{"n_head": 5, "d_mlp": 832, "vocab_size": 8192, "norm_eps": 1e-06, "positions": "rope", "attn_scale": 0.125, "init_std_up": 0.0153, "init_std_down": 0.0, "optimizer": "muon_variant", "lr_mult_o": 1.5, "grad_clip": 1.0, "batch_tokens": 131072, "z_loss": 0.0001, "dataset": "wikipedia_en"}
MLP neurons of a small language model. Each row is named by its layer, matrix (down: output weights) and neuron, and shows model dimensions 208-303. Each number is 128 + 24 x the weight over its row's rms, rounded and kept within 0 to 255. Numbers have three digits each. A neuron's up and down rows have the sign that makes its largest values positive.
A block is one neuron, or neurons of one layer that tend to fire together. After each block is what it responds to, as a language model described it from the Wikipedia text at the highest values.

L5.down64:137118167175115088116169129125158114117172200104102133157127117114102120113124145089129087164113142153132172125160161079120142098146115157102133166132165108133132139128099111146118123098098092171155119090134089113129123128081123123140138130128121145115113132111159113132083127134127144108
L5.down110:133104118128088076125135121104161117137146091120145142134131112138124136098074171139113131153144154133129118145168145139116148161131111133108107097100121110134103131119145121108114122125137157135102125125137097127116145135113196111147179147069143142125131156125129150125157082139136090104
L5.down282:130115136148121176121099108148118153137169152169103123119156155147112111151095128145113116143090118126128094143097132148093142156115128106139121161101151105158114124130135153125126130107129111104121145130094130142118061116134102132153165154191140152147141082142162164147090156130119117113
L5.down292:118129144132089145129130092121096136095162161143128090109135143174131167108159147129091128125162170105122155116164129163123103153151162165090147158107141155152134113142123148136153116119107103061113120113130142136154099076119158138152091109176143136161093126099101124136131135128129103143
L5.down397:156102103123095136103115114114132181117128141102137118159181144126133146166102092130131143131131107129160180116107078140168095151158156118177146129137157158155090091120140111150075104132117108132101167132133153129119073125079129101066144138124113141119099122157117094077134107102161137138
L5.down642:144117098119108127136101163120153146188138132101105150142116189141117096121132092115124085118091126097118122102151112141088127102174156113120142154103137166134117124111184108112125151151116128087137066165107096091151114146119116148097126132135089130147118131122165143111125115113086151143
L5.down657:132112126131165105153130126052116112153127094126153097123139182137127096148118158118158133126113117109113159140126128141151124069134140115126127154147139117127095109110183137162146130136100156171149117114158088110160135115130124099106099113106133111111101097158126150120094100161169145160
L5.down794:141091128149129072148132138106139119123103133137117150120100115140165135148086088119113092187113109122159100146077142119116129137099138127145147108176130152155090155144137103102164117098129114131110140181126138093116097121118161138134092147125107163128165127145129095163129117168140108158
Responds to: Abbreviation periods and initials. Fires on periods and single capital letters inside abbreviations, initials and acronyms, such as p.m., D.C., Lt., J.U.S.T.I.C.E., UTC, IST, TLS.

L5.down226:121158153128122086107091055149111120121154139148126117094128116117145101108091090108114115143112099166110107127126155132112182143132137105157138097078119152111137101119172168078151123134131114151121158143124130135150129106126128100149135088177117144158152149086175137136103104140135134148
L5.down269:180155147153134148133137125127128155126148165131126096167138137119132149150122111089118104108132134153093102103158095083167142110117086122175092151093138121163117111137133145157118117135127086106145152132104123127117107118129105122129153141197148106093147108140149122095130159131085133110
L5.down353:126113151146136181150130094127138110094109122114144057139136130118114145085142112118137140093114142139141165110103130108158158129136105121083138128141142088118104103115114114143144139122167152137127085111157143128139135132120159116093094118100135102166154104124146129113114060127155125125
L5.down484:109127114116090127126153093129151142083110161123081127132176118141084119088091137102120129089175087095088126126143132084138134151101135100162098141119105121165108132109122131128101160116106130124134108138130092163130138128111140104136111118132083104114136142096145130129085127155086176134
L5.down522:113143125143130100142138081149119167096125144104127124123166106096140096104077090100076129142105115135096117094107129128121192120111096132170076104077125139095105108155132144130135152131125153114120128124129137154156151137128097120174119133112102153133152138098125141108120123159077110172
L5.down665:151151117138125116094120110128115155155109133109097173140122176127162099154055103117095101127137116140103114158112155153134170112099128110136131166101111083157112105084134171133112147171079114133121150143094134136129129147127083126154164132116098161084102131087151165170137138114127134135
L5.down666:109160152132144142142145098152106153113104137163116099134162110180125088119131102135099122136110097091118149112114119090147170134139095128150120114105099143094097133152109144100091143127120117108113163072188114117142152105134110147141180123107096137128096145122120114102146118148097147112
L5.down801:166174152116096170132097136160085132103148131137130154130128133163127134135105089117099109155108118143113125079095114126169184141100090152148106147119100166114106151133117165171123122099102132084148157097151119159129110101101120107124108131132135132151112142090187115123106105143143140098
Responds to: Mid-word given-name pieces. Final or middle word pieces of personal first names, mostly in lists, tables and credits, such as Ger|ard, Col|in, Emil|y, plus some other foreign proper nouns.

L8.down216:167127085123084149157096114151116129108103104130099158137080109155149135156153150113139091121108161143128121153120139144111098121106099121125124127148106131149190097147122126122123157138109146156181128131150192150137131140110122118103169094137091173123088108175116114079122113093131178135
L8.down226:102111077177143117143127107135106132122091104103096135138156105074154135099128139147166181133109116148140187116121147119129136131162132165146125162124146120114123152087156116140151152142144125090089119150087121114126103123164099103113124141151118138081118078115093084107176104102156095123
L8.down338:094187145122142129067146118148070139109115137149076111077082150134089112122072119104158156137139116157119117128122135145076108116108075123118131093163147087121113111131121111137149125144105138119115140153137149106133119148160168133199143168145071141111119124146123146106169119121128104141
L8.down455:161137120131083146093098174150121163117142138131131137137129123105122144148082091165074066141083115107134121095106175140149127119182179133166168094095146139110130106079119147117120116137155165113105120091140107131128166131113138134131195110157127127119158157145133136143144098131124137124
L8.down633:100132140156127139171102098150085117129135109149131086087113146188130209147125146128120130174132088142102131127134110168152141121115158110144113084128114171120149111145113168136135136150114116094137146145151120115155081129102097111100166124129123108139097158099110131161150130144131139168
L8.down634:133111160100143116116121141169152150096101103137134160126128117138122129138096107120132131140109089085105135123134096145147125119153156130073144136133101141131129123082182140163121114122155108109131147114128105123091149126112138155127128139147132177121122128116131127120074136081141120165
L8.down681:126137177131138123140155164174116130121142161128080094114144141101157139185077162160131119112092140156120081130096120124123151121156157113125092105074146148123135161145111146123177127117138145109086130136119156098145100151159131144139151142153154150140070164115125096132150134106148130129
L8.down824:104127094131062124121116121132149113090081134119118146117151114108099114165128125117075147136135124154123114171130133142098121160142117147169114168127146117085148147149120126144120146115122151114145168143038158167160105152139156113107177119084130085123110076171115130158125141152122082123
Responds to: Initials and abbreviation periods. Periods after a single capital initial or abbreviation inside names, such as J. Erik, The A.V. Club, U.S.; also table pipes after party names (Labour |).

L8.down7:111125119142116163105175170138122141147114119116101103146090145103138135157107102140120164124165129111187119137157133137144151087152086095123099112146127136141129117162149141109133117132141124115142095129166154167160187132159130167151060132077161133127115127160088150085125116116128132131
L8.down83:139147145135123131160122141121113142134127146127097137145144105162097129133143095070141142117136082115103129149111134138163086104135162133128113164118066131138137116147133104102089148125118148122095208155139142164109142154154138147138089161117136117136141142140139098144172127112110146133
L8.down325:144114129121154120116119143118149166087148187099115070112144144165103131118099118125122138189160131109153172132154140078167157176084117140104130131096084119163130123140134120133118142096142119146091135113135106111145151087127128102161086148133131149132116116133118152129113121110120123111
L8.down426:119116094187120088133132131137082097119118146104152141133132124091150141123122100118141109112165122151125103138109102124120111119119118120103154159140121110100092130146138146119099143072121100110157099127140140124171112132115093166151136117130155130148122094106185154118111101133102132176
L8.down487:069146131151101142130130121105144122130140157136110143143131085114143145116083142105129120123114122130114161148109119134178163096116132092161155098128112172132164131093140148105116138136114138105129149123153129088147176117157146144098099102145140143116132157121143135139145092130102101146
L8.down612:108144128131109121093129117106126099145158156099100165127182088127111102095118138160149159150110130151145140112143169096107157122103139135138132084138119111097129139116168150132148152143123095150128157144137139142169114173140134135118120157112148131177121147119105182115149111170102137102
L8.down765:113150107116133103116165102118153145134144104134131130128138132124142106152134112129129127136077124129127145133115099079114183127109115167149153113122124118172151103112130134091136139118132074145110087086191115171177149130125128090142115145173145143165194128098145164145116109146116120141
L8.down779:117127127127110170089133146135102139097094134124130159118125102083111159150143094138155098158131122138104121165139069121128131081112147118136153073097147130100137113146174133149115138127132129105124114107106135145179113126115072094169160119111156155123114159143110163116065148108155073144
Responds to: First-name word pieces. Early pieces of personal first names, mostly mid-word (Is-ab-elle, I-re-ne, Gle-nn, Ol-af), in lists, tables and biographical prose.

L5.down106:115145153108085162095131129150137144124114160110108133154128140125157124161086149095124139095142133145134100143122127093148099115135118126132124127098129136125167151106142180152117204134100124153127127117076123083142138106147141154122189132121096089114148141102146090145157109115113101148
L5.down156:100105080156142134117110132122090129139128138117104140157145119102135057127073109080107150118139110153161126168129118101093084130105143142156130165149146153127141162101156138121086103164144134135148129125159112113126167116127108123128148124130135136120160112161149142139155134135058120093
L5.down315:131131137154162192129128140136106104091105138104100159143117142099191153116135096130105103118147072128165084132126137130125145157147105107127132132136101146152141121139137132127113119149141167160172092176127148139126153129147125149092176146106157149118140110138174163142088118115109126155
L5.down549:097082149074151126112092120139156100149154080138127171124134096124117131154117096143133120105121149095074116088144103115123128156128129133166115086143182081148176141094131105142120141119134167126135119122109167135119156103158157116124142117124148122103114143137153113105125138092090100118
L5.down802:098116136114143160124162112094153129143133132165130146115155154115100116126115116119085106148096104094112133134124129137136094163088149142130117128159134134163104115112127125134144104150138115115159105118149113098108128142082184106147127143103112080119140109149111134119162121105162129118
L5.down807:122135122141137161124119161152121090109097177137143109142121149148144110144162148160130112091132119134145093146115139109165081156134135158141140100125093107146117131132146155121111092142125163136127074165110165086128121169123114122129125138139127150087111120144102091143142184128106118082
L5.down818:169144109137100142151095142097118119100124087124137179108164118152079157089174096130076114144090122145186189133114148065125089170078122142121130110106126141122157126097152131167127123074108135110131123148145143128141143116130142146112158132125173125119156171147110130146123135152134149119
L5.down828:123144101117136108110125124147148134106044112128115128130177093104161127156127109141139130101153082135138111147117130152153134073079134148128109107130115114129164118129113123097169125114167125112135132133154108160089121149155138126168109131156170125137106135111131111079121173158119140130
Responds to: Second word-piece after capital. Short vowel or letter fragments right after a word's opening capital letter, mid-word, in names and headings, like T-e-levision, P-ri-nce, B-i-horul.

L5.down0:113107107126126116145129136113138140093157115135098134102100087149155130129143141117129117096159117120137143123122114107122125155141109174149117112170157125091133169164107124098063109138135112136119090120102138154144123092096128133114164147135136167176137121099139055127106142135124140116
L5.down124:102113136132131103151136184131119146083112137140115109116144117130139130136139119142127146128125165141161098167109140117142117135168120125128149132115110116125079123140162171133083146158067087146107133134100138078119144145150099101141129136147115144110077104151145116120140124166136137138
L5.down243:153112123144090138099106142131117140146139111123121127106109134110107153110082106095127133147151075116139093121152127121106185137118121155165137162112105142142119125079122143120150105133169163116143162150157173118109146126152134121106147136137100121196145108158177164127122079105167159155
L5.down468:137186114145104115155136118127099155116143152085122103113152093078095139149155102110127117140113164090089129133162104138120145137086082099139128135101133119114115136134136132119112134108149124150120096142109117144115098144097128152105136143156118162090061126142149130126156167162105172121
L5.down481:107107154125105110116139093161134125153127127070096107085162075110146115136083177116120122138105122141134075163149121163087140140158103128124128106112111167105131117150149158103140093102161151156146117131131151115115152173118117140130150107146120164159128134138169141145105118104099142138
L5.down691:107141139124143142133106126116140150132149069137114167161161173171124150106122146171150094173146150112103126112153149141135160117136135160117137169125156133122120144127140112169116102143128099120129105157088142134154131121169142096133135119145103047128087146119132120124087118143089150100
L5.down742:129179157128080110150138123142145163138141130114155078149087096114119100141125132112143116140139148141091129142095124109130128164145107129125151136134138136115146121142136135125116171112144144132074161080145099107135133153101095158126135148116118143142124158108162096121131075136113132137
L5.down823:144152099128128127090069131111139135142140072170132122127148149119128169142202113154178128142115109125119105136106126151146156089150159110124153125130162167139137138131151164090122133147121161094097122134148116142115150132114108142129156109169157131167145180086155094130137120141100095137
Responds to: Initial-abbreviation periods. The period after a single capital initial in names, such as Michael E. and James F., or abbreviated genera (A. dumerili); also mid-word suffix pieces like Russ-ian, commun-ist, mon-ster.

L9.down467:125142096153116144141141119172117113109147170144076139138116120083156145101133098128121131168135115091127069122105139101096103146101116114162111141104154145117133139116122127112142130135114102121173180114092137130167168125186133090126133136166137152150132132146130161140126149100115145135
Responds to: First-name endings. Final piece of a person's first name, just before the surname, in lists, sports tables and credits, e.g. Fel-ix, Ludw-ig, Pé-ter.

L9.down336:178140145166149140111119136198094178134136129127166144140105102123095144103138103177131151127113133111113106140166112150104125132117118137124129083148138120116104122148088097132106169127152114136114153173128166101108173127126128113112168121173135149140158164118147110135137138179084101188
Responds to: Genus name endings. Last word-piece of a genus name just before the species epithet in binomials (Platycer-ium, Micru-rus, Zon-aria, M.); also table pipes after numbers.